Part of a small language model's weights.
Size: 23 layers, vocabulary 16135.
Architecture: rotary positions, no biases in attention or MLP.
Training: a variant of Adam for these matrices, 5506 steps.
MLP neurons of a small language model. Each row is named by its layer, matrix (gate and up: input weights) and neuron, and shows model dimensions 288-351. Each number is 200 + 30 x the weight over its row's rms, rounded and kept within 0 to 999. A neuron's up and down rows have the sign that makes its largest values positive.
A block is one neuron, or neurons of one layer that tend to fire together. After each block is what it responds to, as a language model described it from the Wikipedia text at the highest values.

L17.gate880,218,192,279,234,196,207,178,229,185,200,231,206,213,211,178,146,180,208,234,148,216,210,194,198,192,178,188,237,208,229,188,203,168,189,241,259,138,172,197,240,179,199,148,244,168,193,255,205,187,207,203,232,192,190,180,120,238,199,206,153,210,214,154,212
L17.up880,152,254,241,191,206,171,195,191,195,184,130,175,182,209,226,214,122,213,164,212,220,191,176,197,177,204,184,224,209,169,154,245,234,179,254,176,188,199,187,180,217,173,175,201,179,202,180,227,141,203,234,187,251,190,208,179,191,211,214,187,203,134,187,235
Description: Role-introducing phrases

L20.gate240,178,163,203,133,187,175,204,223,215,233,178,226,234,154,231,217,194,206,174,218,167,206,187,243,161,168,224,143,192,242,214,195,183,209,207,222,204,158,201,206,187,167,196,209,233,211,216,199,202,234,141,219,193,174,214,244,177,197,213,231,194,245,254,152
L20.up240,160,215,221,209,155,202,171,177,200,215,159,263,108,175,216,159,168,169,150,207,150,205,177,261,170,194,175,182,179,196,165,213,174,209,236,163,148,249,227,218,234,165,210,193,195,212,151,215,190,245,209,185,200,185,186,197,157,188,202,205,203,240,193,185
L20.gate254,210,233,184,199,158,165,227,205,196,230,184,167,207,210,254,177,177,198,188,190,185,201,163,191,182,193,219,196,204,188,223,209,136,157,196,193,169,200,193,202,246,238,216,232,230,217,214,165,187,226,229,217,170,197,199,239,160,185,186,150,208,193,177,146
L20.up254,243,171,251,153,283,239,263,191,158,194,186,233,217,189,177,194,172,203,211,208,200,128,159,220,178,245,190,145,238,254,155,155,152,198,183,200,175,221,228,178,198,177,220,183,194,214,169,177,155,249,231,226,228,182,201,247,148,250,152,164,238,198,181,176
L20.gate262,182,220,204,188,196,202,202,198,206,227,209,189,173,183,221,195,199,188,224,192,226,178,169,169,163,148,212,198,199,230,173,204,172,184,166,199,156,215,249,206,208,217,192,213,182,254,152,171,212,209,244,167,207,177,231,238,167,257,174,182,204,180,208,199
L20.up262,188,183,177,238,199,155,226,213,191,215,178,225,207,133,216,201,148,196,196,173,207,212,204,177,149,255,228,237,186,194,182,228,175,228,216,215,154,214,169,187,238,198,251,152,181,220,209,207,137,172,219,218,174,200,195,264,141,221,190,161,188,224,182,258
L20.gate507,232,157,241,204,236,226,189,147,173,228,180,200,206,214,192,156,242,210,184,139,233,262,174,160,166,212,178,190,255,193,201,233,163,237,184,252,185,185,187,182,208,186,185,135,236,198,190,198,218,229,196,216,190,182,201,171,197,197,199,181,185,197,139,225
L20.up507,220,205,238,242,169,211,197,201,213,211,196,177,211,193,181,199,202,188,229,226,243,196,240,169,201,156,169,125,189,218,194,217,168,193,225,199,188,208,176,215,131,183,174,182,220,250,190,260,189,178,216,245,209,210,225,167,164,194,207,149,194,221,192,234
L20.gate538,208,180,240,241,221,228,193,238,176,189,218,201,168,198,219,224,172,213,228,133,213,161,244,133,270,164,208,195,259,193,164,195,180,194,199,163,239,177,182,187,174,234,199,182,249,229,202,204,164,176,193,196,208,185,178,178,217,250,213,148,243,207,159,222
L20.up538,202,234,231,183,175,219,215,209,175,231,201,195,180,187,258,218,210,131,156,153,216,213,200,222,165,211,158,217,220,227,182,240,188,187,233,228,185,250,176,215,207,241,241,179,198,257,168,252,221,214,175,177,206,205,182,182,170,223,182,213,204,198,214,195
L20.gate580,182,246,243,204,167,158,212,219,206,230,160,174,210,219,246,214,203,207,202,186,222,167,218,250,239,147,228,192,263,258,148,266,213,266,214,196,230,256,238,182,177,167,197,166,226,243,182,160,181,205,201,179,222,199,224,157,147,190,177,177,194,199,171,172
L20.up580,170,207,166,200,202,173,211,217,187,188,201,179,221,203,191,264,142,188,191,137,216,172,268,200,196,179,222,179,184,228,201,200,211,179,173,226,189,257,239,190,169,187,182,254,203,233,170,186,226,206,166,176,180,257,252,203,156,206,205,217,248,199,199,196
L20.gate686,220,212,215,171,209,187,234,188,209,216,209,204,176,206,177,147,248,248,183,176,192,184,175,204,164,206,198,213,214,183,193,161,169,223,152,299,195,223,187,212,176,156,141,189,201,223,199,195,220,238,228,228,214,175,233,178,189,246,165,238,219,179,226,189
L20.up686,179,206,187,201,197,150,193,176,190,274,194,225,208,227,185,223,189,223,195,221,150,220,207,222,189,212,231,247,247,211,207,211,219,175,159,163,205,206,193,184,191,199,199,171,188,231,158,207,170,172,197,170,152,195,196,209,155,198,234,222,184,217,172,241
L20.gate687,177,197,229,194,218,196,147,240,237,220,202,214,259,234,197,232,239,232,221,211,197,210,199,160,217,164,184,210,227,202,196,144,223,179,200,159,186,215,239,194,121,175,180,209,223,166,237,166,220,223,214,227,146,217,200,186,200,221,157,231,212,214,212,198
L20.up687,174,211,230,225,208,232,201,203,169,226,188,231,213,185,237,220,184,207,192,227,164,188,204,205,217,231,165,208,206,187,180,219,183,155,178,246,153,197,177,166,178,185,173,191,219,192,229,193,232,203,180,195,199,184,207,196,198,182,224,211,220,162,172,175
Description: Role-assigning predicate lead-ins

L17.gate274,171,174,174,174,208,178,226,220,183,206,226,217,203,170,164,167,209,175,175,187,243,153,187,228,135,180,198,172,208,239,192,243,210,153,214,181,233,210,197,162,236,213,151,205,190,239,204,274,169,170,183,203,203,263,181,210,230,159,175,177,167,173,236,164
L17.up274,161,184,177,189,199,209,176,152,212,151,221,205,213,197,205,158,168,180,240,202,186,244,207,217,198,148,205,224,216,169,211,247,228,210,225,211,202,223,214,184,224,161,193,208,175,202,196,241,164,147,207,221,198,170,208,194,181,172,219,183,241,205,141,170
Description: Before a person's name

L20.gate147,218,225,200,253,210,238,181,242,201,166,208,198,146,204,226,209,171,150,239,219,192,190,211,169,229,206,194,209,215,210,182,236,164,150,240,186,242,214,202,218,193,209,211,153,201,175,230,211,202,292,185,175,180,224,171,159,269,202,211,182,235,174,181,211
L20.up147,237,196,214,175,232,193,204,206,196,211,209,222,230,221,195,216,203,260,176,227,199,236,206,205,148,205,255,232,92,229,183,186,206,242,190,242,155,177,184,186,237,222,190,169,185,275,185,203,228,219,184,180,253,209,224,208,181,203,241,192,174,179,208,224
L20.gate152,126,204,274,193,212,244,195,201,157,213,200,225,252,232,184,212,170,164,258,208,183,176,161,223,190,175,216,188,152,203,237,198,187,180,179,199,203,167,213,208,197,159,211,220,171,187,252,225,239,198,131,170,200,175,224,194,232,149,278,169,199,193,259,145
L20.up152,172,194,247,228,200,225,171,172,189,233,217,219,196,250,172,197,144,210,207,233,195,183,235,205,180,218,203,190,193,244,217,189,210,234,196,218,178,215,154,211,199,214,218,237,137,169,201,223,222,198,227,222,208,234,251,213,286,183,227,240,180,167,216,147
L20.gate188,180,240,249,200,205,217,184,193,180,249,211,228,217,166,209,133,173,225,183,189,208,175,219,186,147,221,231,194,216,205,176,182,241,273,210,225,182,174,250,252,230,276,190,207,141,187,246,200,217,308,190,166,236,163,227,223,182,190,225,190,146,147,203,204
L20.up188,233,273,226,208,199,222,208,210,196,199,173,193,204,184,196,161,163,190,196,173,219,189,215,167,157,207,168,202,172,201,207,280,179,202,214,205,220,155,179,183,184,241,195,139,201,179,241,197,221,221,208,182,239,266,222,166,222,190,171,169,227,189,202,249
L20.gate204,183,177,195,218,216,192,242,234,205,275,199,169,248,131,240,211,137,196,155,195,230,177,192,192,245,184,184,223,193,239,216,228,131,170,212,204,225,186,210,131,179,186,191,152,170,253,229,228,184,230,174,182,194,263,202,211,208,226,176,218,211,169,205,197
L20.up204,222,242,274,199,190,202,179,283,161,202,182,229,251,198,203,180,179,164,219,199,152,167,222,193,185,246,203,192,217,170,153,169,142,198,195,205,196,166,160,181,225,181,203,169,174,136,236,204,160,222,118,166,175,201,270,215,237,137,223,251,197,178,273,222
L20.gate244,162,290,217,236,194,182,198,225,198,219,220,203,152,220,223,195,117,170,187,197,179,216,193,210,182,217,204,223,204,233,190,195,192,167,217,230,205,232,206,196,197,180,148,184,197,233,235,203,201,193,205,239,229,212,229,223,193,175,206,166,131,172,318,202
L20.up244,220,218,236,224,243,169,227,195,207,230,216,170,237,200,198,202,123,201,205,216,211,175,207,178,171,195,213,201,206,229,204,205,195,173,164,207,144,167,176,213,129,244,174,192,254,216,225,264,209,224,177,235,198,234,222,155,162,175,194,209,169,130,238,139
L20.gate521,174,227,252,193,228,228,223,180,205,158,217,202,192,190,189,146,153,240,248,217,159,162,219,219,116,221,204,219,221,177,251,231,166,189,230,240,146,164,215,181,252,224,166,159,163,254,279,176,183,208,198,228,147,247,196,191,202,197,231,266,190,210,203,208
L20.up521,173,193,205,256,243,233,186,179,231,200,167,259,157,210,196,193,181,167,211,166,244,277,203,239,222,187,196,217,195,236,170,221,201,222,225,177,180,219,181,159,166,251,204,132,203,250,202,257,205,224,158,192,219,218,182,207,207,210,202,119,211,145,259,205
L20.gate638,210,184,193,233,187,193,210,222,196,178,171,197,222,232,130,199,189,170,180,219,196,217,180,162,153,188,200,186,162,214,249,211,174,229,249,222,218,201,215,185,200,241,147,214,255,200,249,191,228,192,178,199,212,167,162,211,195,172,231,181,231,218,180,184
L20.up638,182,204,211,213,176,253,234,178,219,237,172,209,144,173,183,186,131,189,202,176,238,176,188,194,175,174,165,210,164,189,211,251,213,179,206,169,255,102,207,200,223,231,183,195,171,202,176,171,169,132,159,166,218,184,213,222,272,221,172,213,215,195,185,199
L20.gate680,184,187,188,219,166,189,181,209,147,208,212,172,178,220,159,190,253,175,178,250,176,197,243,260,196,145,218,238,209,243,245,201,273,212,270,237,180,186,206,169,206,187,186,162,194,177,253,197,239,201,176,198,159,183,215,186,207,197,225,199,197,230,202,232
L20.up680,155,197,225,172,213,178,171,247,222,194,247,194,149,170,188,241,174,201,198,205,226,139,227,192,176,196,224,191,213,202,183,186,199,184,206,185,163,220,209,223,232,225,201,175,208,215,207,163,234,221,163,210,248,222,230,215,190,223,217,158,194,196,166,165
Description: Word-initial capital R

L17.gate914,200,217,159,189,267,248,259,153,257,227,210,200,208,227,163,241,160,179,250,175,198,202,172,177,153,227,243,204,187,245,184,189,158,217,221,226,206,167,203,172,163,200,213,224,206,233,216,214,124,193,161,199,222,244,215,186,195,189,214,227,188,173,202,201
L17.up914,239,176,206,278,219,199,258,178,205,176,214,207,188,175,206,216,170,200,248,246,239,218,224,190,169,173,219,239,189,221,180,201,183,208,193,198,193,222,220,223,176,136,196,164,195,136,210,222,224,199,187,208,205,220,158,175,182,165,196,214,215,162,224,192
Description: Word-initial capital R

L13.gate103,170,217,181,235,202,244,259,200,244,254,189,196,233,197,161,224,190,170,160,179,232,252,158,187,167,119,199,156,202,206,207,208,196,160,178,150,229,193,183,202,186,202,186,262,187,218,174,187,241,191,174,144,150,232,151,190,285,183,239,165,240,165,165,187
L13.up103,213,199,224,182,149,154,221,254,144,234,233,209,207,181,188,239,206,174,183,194,159,238,256,241,206,190,192,206,239,208,201,181,183,188,198,153,149,210,207,158,206,206,185,179,169,166,184,212,180,166,220,166,153,228,188,215,180,204,205,203,179,251,222,160
L13.gate241,216,257,180,206,265,217,195,194,206,176,217,208,208,152,213,142,232,155,216,202,216,218,193,192,200,222,201,176,248,197,167,216,199,200,211,199,233,168,170,194,210,169,187,195,144,186,207,210,185,216,232,200,194,265,137,252,199,272,171,166,261,170,198,172
L13.up241,212,244,201,164,227,185,189,256,209,249,178,204,227,209,177,239,208,181,206,189,208,210,222,210,202,137,122,180,224,206,203,211,158,177,190,243,143,259,214,203,181,243,166,206,222,194,214,153,190,225,196,192,218,195,249,210,219,234,213,260,217,166,245,199
L13.gate307,199,200,212,238,195,196,207,205,247,198,219,150,255,199,226,204,195,168,150,170,256,253,168,181,152,202,220,173,201,155,175,217,146,161,199,163,205,151,229,212,205,141,194,229,155,243,184,191,205,201,187,196,171,190,146,143,214,202,180,185,240,182,196,224
L13.up307,241,211,233,164,147,215,176,211,184,175,247,195,190,201,186,193,199,198,167,218,158,231,176,158,172,195,176,222,237,202,193,253,246,177,203,214,191,139,200,178,191,217,204,249,188,236,227,168,202,228,166,200,209,151,197,165,178,218,205,190,180,216,199,224
L13.gate556,178,192,186,254,156,189,189,139,194,130,166,211,264,220,202,194,231,185,169,210,209,160,229,191,208,141,232,223,194,141,170,215,202,154,215,270,250,168,195,177,208,155,230,226,216,209,223,257,231,172,184,186,152,152,209,191,186,197,203,243,195,182,170,186
L13.up556,259,173,135,194,244,197,199,144,167,151,133,173,159,168,206,207,232,253,210,191,181,174,184,105,215,199,253,211,152,229,228,202,190,171,204,217,177,166,210,196,163,230,182,216,161,228,195,227,196,147,236,207,207,214,203,217,193,217,178,160,212,161,165,213
L13.gate621,230,224,195,220,158,203,178,187,180,199,255,205,211,229,249,202,203,208,180,203,192,149,232,225,169,246,211,221,186,209,183,203,201,181,185,162,227,211,211,211,197,217,156,214,155,245,214,243,160,199,237,190,197,206,215,191,217,161,209,117,213,188,259,162
L13.up621,224,189,199,210,207,171,234,249,174,200,182,170,176,176,269,184,150,202,204,198,215,198,173,229,158,195,181,181,256,201,173,199,199,243,177,174,177,109,200,221,195,170,207,252,172,219,198,205,155,249,181,219,176,137,249,228,183,187,193,194,165,193,198,194
L13.gate703,201,165,185,200,157,208,229,259,209,227,167,143,177,179,140,184,197,155,206,157,189,230,189,249,156,182,195,195,227,186,200,222,187,194,147,135,168,205,267,163,151,214,231,198,193,212,174,262,174,199,224,221,262,146,179,237,194,221,185,240,125,169,209,129
L13.up703,184,225,203,209,243,192,201,205,218,179,169,224,177,196,224,241,181,205,155,196,253,213,253,185,176,168,203,169,210,207,205,249,247,241,239,217,180,171,198,254,217,230,176,243,210,229,139,173,188,267,177,211,171,278,218,193,173,199,175,201,188,185,140,191
L13.gate925,217,262,177,236,192,169,146,207,191,204,182,182,241,159,166,212,241,172,163,254,225,209,204,245,172,197,186,224,214,254,187,194,193,218,186,224,187,157,208,140,201,172,240,237,153,220,170,231,196,183,164,162,211,235,227,209,183,201,137,209,184,210,199,194
L13.up925,175,238,219,196,227,192,203,195,195,224,234,227,191,188,177,208,181,187,211,216,224,220,181,226,224,174,257,196,212,229,223,190,217,240,159,230,261,200,215,208,242,231,201,169,173,166,189,232,220,156,224,200,197,225,151,199,203,193,227,227,163,196,212,206
L13.gate1022,208,218,194,207,160,239,256,166,227,185,238,195,183,189,216,198,227,182,173,169,243,211,209,233,212,176,239,181,231,248,215,204,174,215,221,206,160,188,245,176,195,191,181,232,204,214,258,161,212,199,223,173,150,207,215,237,191,172,214,194,179,243,169,202
L13.up1022,206,216,225,172,201,220,205,220,178,167,158,178,189,219,204,208,208,183,214,194,186,214,169,236,209,154,231,197,231,199,230,151,207,160,232,228,188,212,166,230,210,204,200,219,205,213,174,185,181,205,203,158,194,209,227,163,201,230,242,183,207,208,212,187
Description: Role-introducing copula phrases

L20.gate34,231,197,177,186,186,177,208,200,212,217,215,184,242,160,180,175,199,187,163,177,214,274,167,221,183,149,243,184,182,142,240,253,244,210,165,200,195,183,251,242,174,238,187,253,139,183,207,219,162,170,186,198,216,219,212,198,226,199,229,181,189,160,182,205
L20.up34,242,206,139,198,193,226,207,162,176,172,244,240,184,141,260,177,171,202,211,128,233,215,174,175,179,217,209,215,196,159,133,226,176,237,170,166,216,201,245,204,183,225,150,208,169,223,231,185,153,212,191,216,181,254,210,271,217,196,197,114,232,168,141,205
L20.gate91,201,239,177,219,227,170,173,177,186,202,224,208,215,172,164,222,221,153,176,158,150,252,200,242,166,181,226,162,201,249,209,218,231,184,219,169,197,196,198,174,204,269,217,208,149,259,159,188,189,242,214,166,229,232,201,201,205,240,220,232,205,176,141,175
L20.up91,259,221,192,151,211,183,166,259,176,232,195,162,150,200,187,209,194,187,206,220,214,185,214,174,182,195,180,224,177,224,186,186,209,187,166,177,185,166,243,228,214,166,169,176,168,193,194,273,164,129,143,192,223,198,207,227,185,224,221,192,206,181,255,168
L20.gate222,203,273,254,164,186,235,192,197,182,209,263,209,224,186,202,187,171,154,188,231,225,171,170,206,205,151,214,238,187,208,197,221,225,194,207,190,202,194,229,200,183,181,197,188,125,202,174,217,198,212,208,224,203,204,189,243,201,195,166,177,159,183,177,121
L20.up222,181,163,203,161,170,149,231,204,286,203,233,131,165,171,168,251,174,234,128,131,246,220,248,175,232,204,212,176,161,131,172,196,208,185,167,193,219,212,183,187,237,201,206,189,201,181,166,150,200,155,201,203,231,156,207,223,270,210,184,192,176,237,214,219
L20.gate502,183,187,147,208,191,189,201,214,207,231,176,154,218,134,219,179,226,216,131,200,205,214,139,170,156,161,213,178,232,198,227,180,154,241,216,213,229,133,234,217,203,224,226,225,218,190,169,208,176,181,167,150,226,180,201,214,184,193,187,223,264,205,175,179
L20.up502,177,229,241,196,255,214,167,176,173,232,159,195,227,174,203,183,130,179,196,185,173,193,238,180,190,233,141,204,202,173,187,172,125,192,155,149,199,146,233,208,181,183,233,241,186,151,202,219,196,238,208,143,191,230,178,148,171,197,180,159,245,163,152,203
L20.gate695,237,184,174,198,183,164,258,237,187,249,180,187,241,186,231,215,173,198,204,192,155,236,178,207,169,158,205,215,193,209,179,225,210,183,235,218,262,168,192,189,204,150,149,198,230,185,294,216,226,225,221,196,178,195,141,229,188,196,212,178,245,150,242,235
L20.up695,207,267,209,205,214,80,195,216,130,233,187,134,214,200,195,214,204,208,200,154,210,221,206,236,181,212,218,234,220,137,176,228,181,219,177,273,188,199,193,179,215,204,156,191,220,199,197,213,183,198,182,183,245,163,224,192,166,217,253,229,208,240,184,227
L20.gate716,213,210,211,212,192,222,225,206,199,156,182,178,191,182,186,219,213,182,232,196,214,137,200,242,226,192,224,183,191,242,181,196,188,166,212,181,185,217,208,242,227,259,237,227,168,207,181,220,202,168,192,210,178,180,197,223,204,229,207,233,159,178,234,217
L20.up716,209,135,196,188,271,145,224,215,232,165,169,217,199,184,162,131,206,224,243,216,135,210,205,172,192,254,244,171,186,211,166,203,192,158,142,231,149,110,205,203,170,206,214,231,231,154,173,201,190,158,211,240,177,199,205,168,206,230,186,187,178,179,212,217
L20.gate789,217,222,224,246,169,207,226,255,230,217,238,240,217,164,165,175,158,196,208,192,202,219,185,210,188,198,207,211,211,204,177,237,208,166,229,231,184,171,201,217,212,181,233,204,219,247,255,234,234,199,167,203,174,198,150,202,213,184,189,177,182,188,198,110
L20.up789,160,159,164,166,257,211,238,195,221,248,165,220,192,200,185,228,229,169,225,170,191,201,173,170,198,174,235,199,252,222,187,226,181,221,125,148,144,183,227,167,158,279,133,182,226,181,217,215,254,225,158,194,184,194,159,193,183,188,198,159,161,157,223,198
L20.gate945,261,178,197,196,181,207,228,155,166,195,221,200,225,142,177,168,203,192,160,198,226,253,164,222,166,190,226,175,178,182,206,181,233,166,182,163,205,172,185,224,146,200,245,161,128,225,218,202,183,199,225,208,215,186,207,240,193,186,193,251,230,182,212,254
L20.up945,219,226,174,236,229,260,249,221,193,209,198,164,157,213,206,268,160,131,214,178,193,241,191,236,155,130,179,205,170,189,206,228,171,209,275,171,203,185,240,222,185,229,169,191,165,248,183,244,170,191,122,241,175,206,170,227,196,172,206,234,168,151,202,175
Description: Before a person's name